From a checkpoint of a small transformer trained on Wikipedia.
Size: width 384, MLP 1344 quick GELU, vocabulary 32768, 37M parameters.
Training: a variant of Muon for these matrices, 365M tokens, 5568 steps.
MLP neurons of a small language model. Each row is named by its layer, matrix (up: input weights) and neuron, and shows model dimensions 0-95. Each number is 128 + 32 x the weight over its row's rms, rounded and kept within 0 to 255. Numbers have three digits each.
A block is one neuron, or neurons of one layer that tend to fire together. After each block is what it responds to, as a language model described it from the Wikipedia text at the highest values.

L5.up19:090161135137098173091141130105170104139118164123172147116066157116106119136083133121112099127166215139163106141090145125107117120110136089106141160116165096139111063119074145099120129117164157190117133138143115106143131156076140108120141124052153140066198137117110081142089139159167175037
L5.up291:148150128136085077143121125149149126071096126141127145173158146054113108120132079152138145105107172149168132146124137144126114150122124169145134103144139136148146141081112108116110085146093134177145158159149136140088161112123161175120097057168180154113125107120100097146173173154098105075
Responds to: Opening pieces of foreign names

L2.up258:092100147102061123166111134163159124130136127130125115080164118163124134209153165117097154145146115133109133159129127112073136132172117137119176142097138103097158146109131139172123180128168179150122117071106130145119183059159158129084136106138098105135134134117155109139086144108189134160
L2.up418:188078095106122136149047123125152141094156128144128088084120116110123150145076138166115118154142077165124094128162123112176148118121097159102171095059095145063135073168094123101105098133133102130151147118161180202114114151137180124061145099131119110114088044079126166118142128173124097063
L2.up491:158161076124121092144032077106151099110112072146197140118141081181140154158114167144174146086148151119138123145093070116182100112147164171100102140129161163069070100062105083134191098127182066112143134129110175122139101201138181140122106094139167135178163131103131121077109106128134097064
L2.up674:114082100118117138059139173184173099163144176182103113110134149163193163165179138039104125134118160160108174150150134101097134152179178176106182091163152118085125126099181157161119172129125156130152097195167076064149152024159146120125121098120109157121105138113160190075088114125125109128
L2.up857:206112126089110075134094079106129083096145167147128172162148083151122137180156101054109112138134147079124087088131097116068117136167179117066087196086157082078175131063125116175142135168141200170108105157168175103155130090194164137095120088090115167081077156097115105087146172143169131081
L2.up1039:212143138141123101117108071111173126100160138168052089146196125138151132144123074118102189117081135136114158141099170108119158081133133139157120121114147061157163111174160127135112114193115137160158117138133048144091117078143111107135101110112066109140055151160155110137118177106150163129
L2.up1183:103117108171125087145132138114156168166152133128141147101178096149112101152205078093189150125160161080073124117156127128109102095136144167098072152109119144155151094095140111165174130105166145120133131077160119132098172139071160085110163117110151094167129148126118150091038080121153108139
L2.up1208:107174150144094123094082111106141086108145137179137098173113141130144140143136112148070100115135152150141136095167171161167111116120094082155148138093125078150164147082153095137150129165142163087168183077102170101153128058143133169097065067102063127169155102115134146124160169195138132139
Responds to: Indefinite article / initial A

L5.up131:149121138177133160116095081123151081170074121147118203116110115153106135199121136117102158120137125148065142140138127085064124114104065145118124136107141171147080174179175129114089096053142133109197163148156123190108171084129104252122147132152153090152078202150133120159159095117126155135
L5.up1316:131133102128095132123142198174130071146126119139138127134065168124184144123155142213078111093116158130180089123105110111088093078170127103132133190127120100156151065113160121134165143114125158180160041130116099125116070122101068143092113123095117119136143099142158125178196152105149102129
Responds to: Paragraph-ending breaks

L3.up284:083163151174069151127097121149186190169144140102157125125078101108126158106132131085062146043188085113136118139157101139159092183075129152146120131123144133143100095162207100139175142099120142108165201128155156153104136050168092201149108104077157112131156172132113116116158194105147110115
L3.up370:071149156111096161109132074072130113212130153156150063140158124122096146153131124171166142112174121084126145179153108123117118130133138152140152073105112148095105161166116138147114134096113167092087161217136124112125118081129180137084160139144189162078128143106117144143109171145134145126
L3.up719:088114139072115138123135122123161154139118119127135078113092141110057196113155134149132106083135180144091107176111113119098116197173126129154129066148111108161108162252127136098117134139129199158132173157134158148071110109183137169101144143078129155125144129131063096165202113121088111127
L3.up1209:103126148144096111094102131124120145180133163132104095099139092191052176188179118080130118132167088132144185120183120087096147162101126148092098091201117108110089142131144172100229180089100207138118121145102160115139118141137107180082085143122148135127114183113118145100194124178105093160
Responds to: Pre-verb infinitive/modal slot

L3.up51:082072072118104150089140161066145172142145176109163186058097078133109164101117157137134112124126166130133058141132097089083071068130127202101130104104081122103134154145082108096126142128130195143151129111197179168090097167156099160099152146137149197083102162136073099148127108146148104112
L3.up72:130063134155085121068154119081105120146081151162102156160171156145140177132090117162136142086122119168094207117111089137165111141139118144094138143121083143084141151165143099164123133097142141167148082137106135142123152154122082148160099127125197139088093155107059109135183132107120122144
L3.up607:188118093080120132073117186086150176079133101147171120136117083140070130147166133078111135150149091131146143132136154172115109208135182148159103132097184128138147133151123119167100115113138066163109110129130136040109149070058094086149090112205100101088105147159121113179123120159139165065
L3.up805:127117144122167122141173123099103103153071122089086125134125170138129109106170113091115149132109147126118125098143114132121205140123155101101152188112112122125119116085121123154143119125132077168120160062143134121133095221113156124132142142159143028076120176154118121209135153077137127043
Responds to: Sentence-initial time phrase end

L3.up228:199176071153107119081077190085155106127104180164161142145112145160177120137138122145102114078199157077159141139114118148080123095106116153148121137131108133144123099162136150108099159150168129118143083080138149132066139111124071066144126148121092090134136102054130125111176098105140124126
L3.up272:130149102132099096090096135140176150091162185107100089177087109123157076079127098145098113100114118164130123102092128146116125141110144147144121142105146135092101079144140145127135098100141176160088148116105170188132104160124195184155033131112156172126130114072187080147104108139058152121
L3.up1259:158066071165055100124157123091133099122096108122110138132123129126117140114168095108164144106131142111160121174103123122054125079197175130112142147125068153161113025102149115110144116105117132137100114078131124138129119158136140065085186086109140166196086111095149114151144124180116143110
L3.up1281:159097096085155078090098112171087108084162165129101074129152130147159097208093139117122120122131126142172144145167111147156167045148107129060105163170162122119120033096151122171176095146156100136100099104115137170129101126092116161137090141131164131153135102151113118106067135131104167125
Responds to: Indefinite article "a"

L5.up235:125150074143097119184135112126165178170132128160137100162151120205149138168113101051111128092185142123044142174142143136152120079091131120152212202119118085153138146152109137103092190181135109104111121149136105137143154176074034148116069112128127146120097158113161102112186139152123097163
L5.up946:126121075134151211143140111093173156090087141107175135168177112156138136175135106084133115084141138153086090130176190176159172082094111121169142161105123105156141174140064104117101138132112123160086131100110153169120147173091134155120147132105127105112055125171125102122153134126126090090
Responds to: Clause-boundary tokens

L5.up791:079159185119080130157119137084123106120145118033151148148138056159093211169205205155125103160173119134128119111142117156084113124134149141106106144143098162140119107137166152133103182154107194121088138139164126146105097089128125163112142152140131147111151133132083052166166128108082184097
L5.up1108:060154113124122131146105068154178101165134135089143103172106107119138188106150138185124105138112122223115107122112126138062118176046104123131125121133120142185140152150147137175107128132160204127133114169209116129067109143099089136117131145138148087093131136090113155203141135114095141155
Responds to: Pre-verb auxiliaries and infinitive "to"

L3.up30:109124129160107118186086119141093128096176150086143115142147140129154086124152150174138193128134134165114104115179120118112097148204134154160081165157062092113045092123098160135124129133174101169155079144110179124113081152113169174162118146077123106138146092172157115185148147148131055112
L3.up35:134100150155134123115133117127158180137141148093197119112162161149144091133098148089172144134140134150123132114084124141104091099116135109133110087124126152117149103111108132107124157098156170166187155093175112106105152138153139152104179155112100110114154134203112057190102166096174136128
L3.up187:154202077149102072097048183111152106110115151161154089101115112144134168157125111091100151137173144161146100103176112116131079127172156155119157129142165130168178097101146136139152145078112127147129116131182131115083097120116083142148138112100135123132144133197054121143127152055118106058
L3.up1166:103135135137103159113117111087143090076094137139186114107084106179147126138141109152171114143125109156106094136188127125109032095163141118120142140148117083137119080085091116157115139153172151146177177135174112128105187103128116111102145130090153161117139123187137107165121173129182123108
Responds to: Sentence-ending periods

L2.up47:113141148132142124140144165118092145143120215135133117117135136131122130093109150139135157170188150166067111096126126183105166122135133073133158129129169133113200115098131151106172129127126109091162096136160157116125072097132123088138122080109107058167132137138087114147140123137110115123
L2.up69:138122163100113126144105162112143135120106137133097164170075194141117136141064151126137159090093133112147133149099150139125128124127173143121163062122142130126125094151086162113088108069155160125158061183139154092122155130123098193173119146132073138129124178111133150137116110156079201124
L2.up100:128132104145149131142117120145124111134183140143122196117153142125178187053102125127121153096080116186087204154078142126180127134109099115084154111131162152166089146150127152116120112118158092161122127158114126040111118144178082131118134172104121102105114127155162154147025170109090213102
L2.up248:112111070111122163109117136141166162139161123145130094107105180178111137094142143094088137151106115185103137049098146125145132159071183135096114105090186071115200151152113158152135123168154139116164173068105119166100151169120096128120116102158088106167076114153130134133131082109165185146
L2.up461:143156126148120124111087091176112118111146199120156097138121153146137131151150167097107112103111131122120135075077169081153136105060092120142132117085104154134116134129123108091160168143119184170109071100165102101150197154112169081132051174146131119099092154179071134081039159161127125082
L2.up566:145112108154110134131153183136163078141094106146123120076139120164114097137134110115063080124125113130072150119094117093131183148129067121168156128111155163151085144069085152198141117098104122131096140102083169080109116117116107164191113181086109157154139130136117144095147147116063119101
L2.up794:067187092157073138148157119154143110099118109157111098159121135154140051124097167152076125094086178125137146079124053120119128149114098188135151102209177107103105147103173112114144073055155124135124080111160108155143114099076149101131078115171107086123178121129176170133133169191133123111
L2.up1167:131135093107112050149131112101157124072060120124160056138090141166101084101186144138149148133100133143055138126152095114102150090052157116212142083127183187101119130106046162169161113111154116124080101162147157105164112113071086080157178143116140125095055109188179182134149184089179113067
Responds to: Source-relation prepositions

L5.up332:125091105119181085138131189069111172182080197121140103090133102151139106128094088119116096109061062141163153111170096081111094147116109075111143170092098141127158123135144093147176145087133134076150122179146127092090142155149116147145166090132124134169130157103140143112096167146182152102
L5.up1115:147116125098098150150081146076155155096107118138149140113133123090153145162132164151176055130106127166172175183137137144144115161150118105187149109103065135129074099126122214149121138129178110163143099097101105098096082182130088187136115086105100054095067202101170132178123110135088095110
Responds to: Parallel list separators

L5.up83:146129151131188080090147186194113105163145117070152076105124203210146084105132098178167191193107131127072129127165111155180131069125117154195132134105124157122194083139171108126164151097133066146132124091129118123098178109177083103086121103104148130132097143154204129112087114160099145140
L5.up896:163113144103105142152172134126110088117083136142187042125137176192123145165185128143108091159149170158148129122115142147175079119187201143104136089167060201124175109078162098122144105149109115081138170128211128151079122160148104112126097104111166126086109080141106136090108092128100139120
Responds to: Indefinite article "a"

L3.up506:087149102157134140182104155135139066114134101116110124123174120122158126140147107173092093084110144064117103135033132117106092124177153104147125170131175157095121146116144122126119123194161135193172119137127131106140164153125101149141147141150173112087151103129137104116112156138107137079
L3.up655:138159154037145107167088096116210155143147143072118142087183117173093128157139071146122136134133135138158089090151126118130128114126149126145162140117146164209141116113122144149185174146188103096142080111104110199211134174086103110086167136089150151117113095159150107112100127170102125100
L3.up790:064167120102129120173063091139125058122134085132086069104102164129109101137159130138148129104084206120170118128169088162128094089118078081167148118158199160089096183086162168132111142176135137194085109138154146129118101149101148124125120127138146144138146117120150133126158123108137114101
L3.up1321:191112133113072181151118071126138097127138086079106114076121180099121139173156222129117135133119122137135128114157054110149131097119169148124119087111066091149121141156191169090126200089112200071114194138145154087156085104197170169142140138115137086121171165093129105115122110176104045129
Responds to: Mid-sentence adverbs and connectives

L2.up735:092102098170106107154103200130137097180076237136141110111120107081070178089155121114139203030122071122137139155142137076187117135104099183136083105121131147095156132160157223079130161081119184130098172131155125082166099118201133170103107132105081099129131099125138095096142185142150175151
L2.up860:083179189100155163098139063111129113160094158133108099143116149120092155162213156123150208086160173140081173107166079121173141178057172135140103140182097086090140151159194159051146171084152168140091224144161122109082125065186150173062114141097122138165122162118148135116165114112138087110
L2.up982:120118159176113129096120108157160113129186067141074156111123142112159116152152071128064152121057141117135123151195114135117182105148168179167137134141087105122138139128067179108163150077188113118065090130145143207083083147114178166085170089095112165110113153100082102165039138140154147135
L2.up1066:148116110093099113091142125088097141114115139193109165138173121082076074057162125122157046130164085082121101162172067146136146083142126210129110111140164088118109096101095176129085155085113176172177132180161110121114049093150116126167087102104117115092138134131139109113129124109133124090
L2.up1148:168153104100168126147139145134144169099105117120171088114095088149157188057161161157132088092108122164164138161108128143132132127178124130131127111132146162205130108165135156115116180175144200177130177130106085154138081124137119138155211138161129173103099132155178157139075098158137151167
L2.up1159:124107082132094170119147127104122097174093112116094158081113164115142207118172127145125114093116102118112108130148064117189119118134174115176124061133118109109014169119170151080115216050140163114102188155142128122143122112189143181141148141077137138057143144089095078088121142176123121206
L2.up1184:113138123155137116156124127112167175147118130133118085133125112130138158111131157204183100134175139153177146164151115060157131159133089128116125065096113083165146133175137189087142169078176124104133222155114078138110059156075113130135179080109133115112118141076158205134087133128112124141
L2.up1233:107171111109180135116171163147120084166193133103185126179124154181131164113111068206104112110188096146194173114097184110108145164097163080147151081152127102150102180166097205114136166186174173146154135136122126066132140054139101135118168109114166101090117095134145136131075113182115092130
Responds to: Verb-phrase auxiliaries and to

L2.up174:086150102117084155140103134124171114184108099129153146075038148188097060143131092146118133167141163136137125036149094135152068167154120169065164147180129094166091110055104104124158161130116143180156107143124086203114098077152094131073170130113127136135058123177089138143171184107109090112
L2.up176:121107130121122170097134149087199146113167116112118076106087113153131028109093151117131160111100171156150145040087069136132104170187095145122151079048194104130133126139130106157131126184132120142161100151092127105102096157134168120082131133128158115048136144146156117183116156127221115113
L2.up373:115125111111113101120091119118186103138130072114137091069111133113099088160082098107119150165100168223102083079131112131141084152141120136091178157069141074161130130089159138151119154111151122175134116074098125099139140185165097101082169160173138114148153116111103123181121122164160144108
L2.up465:141117091153103132136126117127164110140134068114180151105125156129098101090091101200149170151141180146169083037105107129135097108126114107041103147125118092132081040134163146115160132126142196095094133079116134141114158134171103084064140085153190095150178133179071161140095160145171082158
L2.up554:129087134153095199136118125144147126168072085125116140101159120132117136128102040186098107141120109136176096033110150146107170160143144148149172124091171149130159084110081127164111094118103117110147154129130096104103108115124157160112145129160136122155116153131156094135139120083157128098
L2.up774:123153133085119160166096112110179107099102145094128135132122114139102061118112101136129191137055156159110108078099062163116069108133091068163161178070129131149142147126138107182103149139140182138140168117073159174138102166181078098070109059169089099120135156190105057201109127180126134084
L2.up1080:116164117096128116132139146124175124143081102056105093142114119105071154117078156099101120173113163173136101115136077200169078094156132172123154163101199115076115083109126132192115060102171114153157132067168119175128109125124085160084180181140132133099143144114100138148115087082110075100
L2.up1267:054206097128099125159177154075116053158105135094113142078137138168086119112122094181129155110143126107103135132165126136193080133130169085166092127153111137139140097149131158139112138149096091107132118061118156090095111138099180098112164125158142137149103143176146177082121115144130099121
Responds to: Start of new item

L5.up1125:123119124097137134147109144179185215098127069125162116147169103100116151179134139131160132113181108153088089123105053142142108124143101106150123114110079139084138125096132070176133127158097175207121112147122163149168158167163108158133090103069102114102084112105152152130160118055121135075
L5.up1228:146168118151119139159115180092090112056129113103067134128150131126152129139042091108058102121180114151190130162160103094155135133084122160125155060178164088138081119136165092129172123116077125159166145084167218109137153170128143186080128070157164166128116160120115097104134144128145156097
Responds to: Place name anticipation

L3.up273:146152170138101148128155135156153099121124146166118104185123162083161196131091127068123131190157088100178022138079160136070150135099093077171149102134081127153144124071142106142129151128094168130158170093137101128141127142178212075081155102148131156074116184140145050154112127125101129071
L3.up490:110117159124143189069120144120167066127066115093129160114107169157148128135115140099146124138139122089104131199124179133080110156132100111104156149156106152135115065088129144110155187161103158180148120135143184105135101078145164130092146119178136118118153099110101073123169162105092103083
L3.up707:091180177083137145120111053181170098050127070122081150131073203126146095140104112082079088098165159163116072108132140146116113124090097096136137085098150120154140118111192106142126147137141167173158114170137149118117120098133170114136092081146081071128113122163156141056124142137119129084
L3.up1331:150118114133107166167128126196146122000136140102118100090120141109149114101131097071181150093157133103082094068140150153099128118087123141147149105143099158112128109100159091121125157141141108142150132168139133147117143154136167127145099057120120105102123137118141162098118101124174142098
Responds to: Surname after first name

L2.up51:122124096087133110114127045169149054154107130095182201118136109153132115165169119180156128128094131135130142094133075146181180180164189137087179149101134163119097218133130116097224075068107121134133112119155151081137068091068115161072083085157092164138103160136108114113091179161146153102
L2.up179:156159135148076110192138094151139149140152150152142103162065113145124092176112062108131159150152126161143157110143157165169162106119120110150120082078154108105125047160235110146092108106119061139109075194173172165136150165113129110132090059099150196137118185144102129080172161113117125117
L2.up190:172167112120116107127109147108125113062119152159094145102093099127160101154064077141118112148122127140110182136191114092138167074130160140140119089150094098101130076091123115172118152144130119093108118123148160067149142140195112132103199108132119151122120140124105113070136179107154099127
L2.up249:140154095196115141196119134148138153117116154147087079082116099119137186142164158118091146131132141093144134137127128095134152057078110214080103099150184132111149153142132120107137122089191093142124116083067199139086089150121186122081131154125125122133095163167114103064079154092156073084
L2.up354:142172107102115136120168132114105131106161100111139204209164081187116144144162140106176119103072150188095126130121086091169140137062118134072079132170130124090084113161165111054139096132130063101112143145213136108100152060095111122146108117144108162043138133185139131117143132133174121149
L2.up359:145115108150086128171174122121159058095148137180131112101111114141187128138123107053127104105156152102139113126093144087158132152155109133062137116157091111087113103137175191091172119150154073120098115155102132079087140106111149148079180192125139117208087127160127104123148154121087144054
L2.up454:112113125189095086077141125155138117139075112122210152137092122109124128081144147145138069149191160092137135164145085170119121048168141134125116116160123106064073125168117111118119140119124140154092167176131082148134128209106130109154197084161096072146086181156195114124120174118139141136
L2.up1232:105125103110144156094146099128107156106144152191116055154109102145110160147106112132094115171153215127147159141089098144155132139072176194094149167111101114075098150162136082087097157147160133158149142095213084121175146151128151136112153079149116102133112152126145102123135137124223065095
Responds to: Inside multi-word proper names

L2.up42:143087078104159158119143111166140121075127133088106061154146160152110113156143165093179096118130090161091151174117119114108074102128150126170121134109175123175111101135113110124098122092139103223134082100184125082136132156153156185148136101147117171136100177106155167204126149142136151150
L2.up48:148142087125146126108087148098134084086130160106160102120125182154132084110083185147142175127111135146108116110024136173091145131168052127137207143165134176128118114018113118144148145144125101165142112072153184172122119143082157113095121114176147172115094102154139092207121133172057118143
L2.up193:127165144156129154108153104097107157140159138149137151106152113152155129154167141134154080058074090186126125076074138125169165128136122115091172145141096188111138124109115171150183085115152097175158090147134118162118128141120151165116132072115149147154105143108127080128109091112157113086
L2.up766:170123135148160167102183137127099117121100184098149171136117200176144133128121133146124079134123127168111110119051198141150112131065121148161122153151118145199124122110070165141129062114153125175125096108189145073115143120132149143110083136209135139117137165161128122124170109131091126095
L2.up922:116102114153145105092092162095120103119164172167109119085072048146102164104173183130126122089107116166075113149078162131107111125138170149116144180176094145138136138069044133200159127136130099178157103094160200118167110172123145134140140126144118147104157181165123134122166188104167153066
L2.up990:082204092043115119084114165096156194103148116099136192107075153198187133144131102187091158130117139145128093125085139184165118086164107154108134128157126116127133116117089182179121084175121065220117124113123076144050061110090157091168134140132139138150107132091145076142105171144092093107
L2.up1041:084163121166158108088081112087134148110118201154176173049171137183132116120144096136137155085106135139112148122119162111180150113133141103131152175133121098139154140154084121141144105157140109170126091130124153067104131136077150199083134123126081113089157123167184099084143100133079086118
L2.up1088:103195148120133172107105120092138150110118153133196133117129139127118124126147197164131126007068162127189129146126155050149171098166126140076116199149134107100140154200115078121163141184151128144178077105134151131132172089090071105148098202090097115089132163133164081141124143160127152104
Responds to: Comma after sentence-opening adverbial

L5.up1220:137170126113065242147117136148124143149105145124140160170115108192163106121153127144100114098131100147126123107151088199117139076110155140080156121160084140123154139084144193154162188110133143148098065122141136087096161103119170151118127160126136120102178109175114123097122128160133122041
L5.up1308:164120064124048138116118083159101085153185157076110217101124113109110094145133143113123136126094089129169133070148108113147128117118161122100093113108149124110101136095138202138164110098141165158197088181145149124144148095133102174163118075152122083116138156120149061118162211117105092079
Responds to: Start of verbs

L3.up79:057130167149101125114136131090094128076117163123123124189128135098158083131107112124099122106121078199127109036145130076150153078172147123074215130127132098086112116107122140156099132130120189158150182110170145149118113117139084150117109152097062116177117098171084131168180187134154074118
L3.up317:115117073076106091117174118076121090095139156134124160135176100143123108116160122156115166074157125099111138117154142158126146133135098164143097126132068118121133103156142120080127177157113128127114069137142159133124116113099125136124090118138128142141062205139033118195149164087176156109
L3.up323:119138074150148117105108137135156086100162150135092111155122171175157049068239156145067132127113105130118097057113103090125116123093128113168088127094119105095128202108073142130073114122118103088094143131100219131104182107144167137145119117139107066163086140106117109100122114102105064162
L3.up385:112150105108091125116167141094150072130133195147150103134117121224141151140088145122134151092103127136147132145179112118167093141125157124138155157140098041141143114120077100165156147145141110087133163136185150171122100081173153206165179123083065119214118125134119129103149192081157090109
Responds to: Date slot before year

L3.up103:123152075145085131140133153160112188115114136167121103095162133139155090192176085139122136124169162156111146086119071163140129126085097134107104174128143082104153101130108133110106114066118081127101112105152203099077149140124147139143123110123165139112094126085182099073124133132149187163
L3.up123:072106079149118172208111095148158120145112107084162130121104138121122157155155107088114147124150150119140143140108124135165170172128130165128138093110108147148125158098107122089064128127081147088107124138181205134175111121090099078110100131081122145101156137113163152151112146120113104116
L3.up697:150098182084104120185146166100145132125160088069115170120103077172142095162138109129084101135096135137147080106132160107120094186183142142100157142128145106112131120140126136105090173098095097191072130093122125068098118123088085109179158137195134104139142149169109125094087134121174152131
L3.up1134:102157177067101172152153079112152119117107143140098176075180139140103141159221168111119132138109117161047122144132149084098134100125125118120102135145137088115082157106133099121093137118139156150178122142040112109124152144098102114103057161154113113156148069113126111084114103153154197094
Responds to: CJK name characters

L2.up4:119139169154102141170146016135221130082130127150057109136165133100108130103078099121119116136116174090118054107162062072128113149167137111142091159127138044121143164119122140210082151133096118092165160138171164155111085090186108117099175097075129157088096095169143116153136126134160110163
L2.up57:124175111120143136140080172083161087182120075087160143139132076138135122134118109172100170172150139197148086062145107127168074152201108171084131150095124089137102097120158141220114099123116129151164127072163116162101119131143091147080149162159097127107116151116133119172100147119140084112
L2.up170:113120107130138125111120174156168136159160172122152171093105142170140082126101111108109144138151129178136126124100091126119068163149058155076184151154154203138126097042130103194152135178180077181111102094152122180106087104140164123103107136123154133128196105182111147150099090145176113138
L2.up286:153165104101078126108160110148168105174138081154134172102050147148148105105119139099137110136112132147134103116093121134123059117133118148094135138134181129077186130142119124166121117117146128138169119182147127129063102184080171111152113077092120154165139131092172161190145157060150082146
L2.up493:131162118112124151122111148135164041174169097095154102147145125146152113134072145136170134133127167192100133081084069146120042109197176146148172160084150116148116077114175058168151113128113136174154141144174096101109113109125143080077154107147147113104109116153092141140125130102125112156
L2.up747:125178114110078214187093176091168095113116152120196116121148117146089165137127108135124078128113131148117088094098083125173057097130066110118150123141099104163105093081132152184139171176118155153121103133088150172112141148124098134024211149124163181138132123134039091131150112154097150181
L2.up762:182124109158120095171147182082162175145066089171081075116173172121087088092134148159124125089143117143075129089126143115170125105115097154150128125102130195123123126080072086166133150128051089120139124148178137113128106166097104101163136090143052116135102113139169134084113122117173112140
L2.up1259:178136092072144109183106119123126161194079183037101181058130144169082133084146118120184100106146164145151088128117134130103096151135121123152161137177127068167124168120183091138095107185129136142123121137159165138106064062107083123077153173134069160121120208139161166145133123149071137128
Responds to: Start of new block

L5.up210:093140109201082153125139149127126127101162133141114109123177154101125175128127100121105136113089092148163099202142182156097133128145113085125141124139231150124140073084062120157184107127150124118163145166138123138121130127123115179184112141153203122099133126152144100109050126095048081180
L5.up259:176084138118135119135116084102153141123121162170121112150127203134140116167155160079080092160116117085110141113142109104142080143139179117116186121111225124167185147067087117130161130062146092140125042124140086125142151105217118205185139168144111135103155152148062159150094095146063165113
Responds to: Main verb after subject

L2.up63:152156158096137075166120133053128092130090110174086126154119154114115124103154085136152193082116147149131127091125164079135158113097110143111148109093121126096158078115115147107065192130164081118148113120148153085169061083134166180128125075126113125152141117127112085135106097116141079060
L2.up167:142132125123161159173142118116178131129050143137138060061127066106150136111122155155113090076141134090132121076158152104058145099098130192101181181138132124129134100099136099083149107137140117141105082083154118137148144103139096159120108138117119200158152091166112095145083119241161106087
L2.up500:086142106106096093087158118138164040087112136117103138151090152129100140146215103191157118146102191141124186151119116133114121163184090136133029133139096101125168158140158149131158112114098091164174120107124098156134114144103149105100167152108137111130118103158153099113183144106115179111
L2.up719:085163127141082095120151152163163132108113131158131116170074160108195113130165101170130139092114150187099125118116151161127110076072099137059140150117113160162132130082105086142099145197188064100147087069167115144092091147065125112133158154166150189211128122100118123110123120084183150149
L2.up814:150101102077135076174150149158141113107153091057154166150061169124075110190126128078139114142135164110126142148130183089191159112078104165192172106118121160163138119171176132115128185173107072170113104097121208098158109151151149193151154075126154083125061136123121152077136137112102142137
L2.up865:115139083065120082114096181155165139086154167145101172127105177089089124169126060135149075144061120118125100126171202091139147141107079130075110072123084126166146093104108106107137107180159160112123102106134085095166127143111066104115120146152139174090120133144163106147128133186085145118
L2.up1013:091104102220119083120096105095152141111073119106118081116125160110136089100137095103133110076178099138119155078095132112130070119092090142192118140123106109146125135067195088136090129123106063124141122132124164151090091079145153227108138166130101144104086100120109148142156134136091139070
L2.up1320:156112135113078180117069094168115132116054158146211106147149142121083154186124155111170077154155133095090099092055188134129144148113088152117140149071132134186128111070171116145121116133144196096132126109150096114117175128182126148097152088142129143118126188120103110159116199124120085132
Responds to: Surname start after first name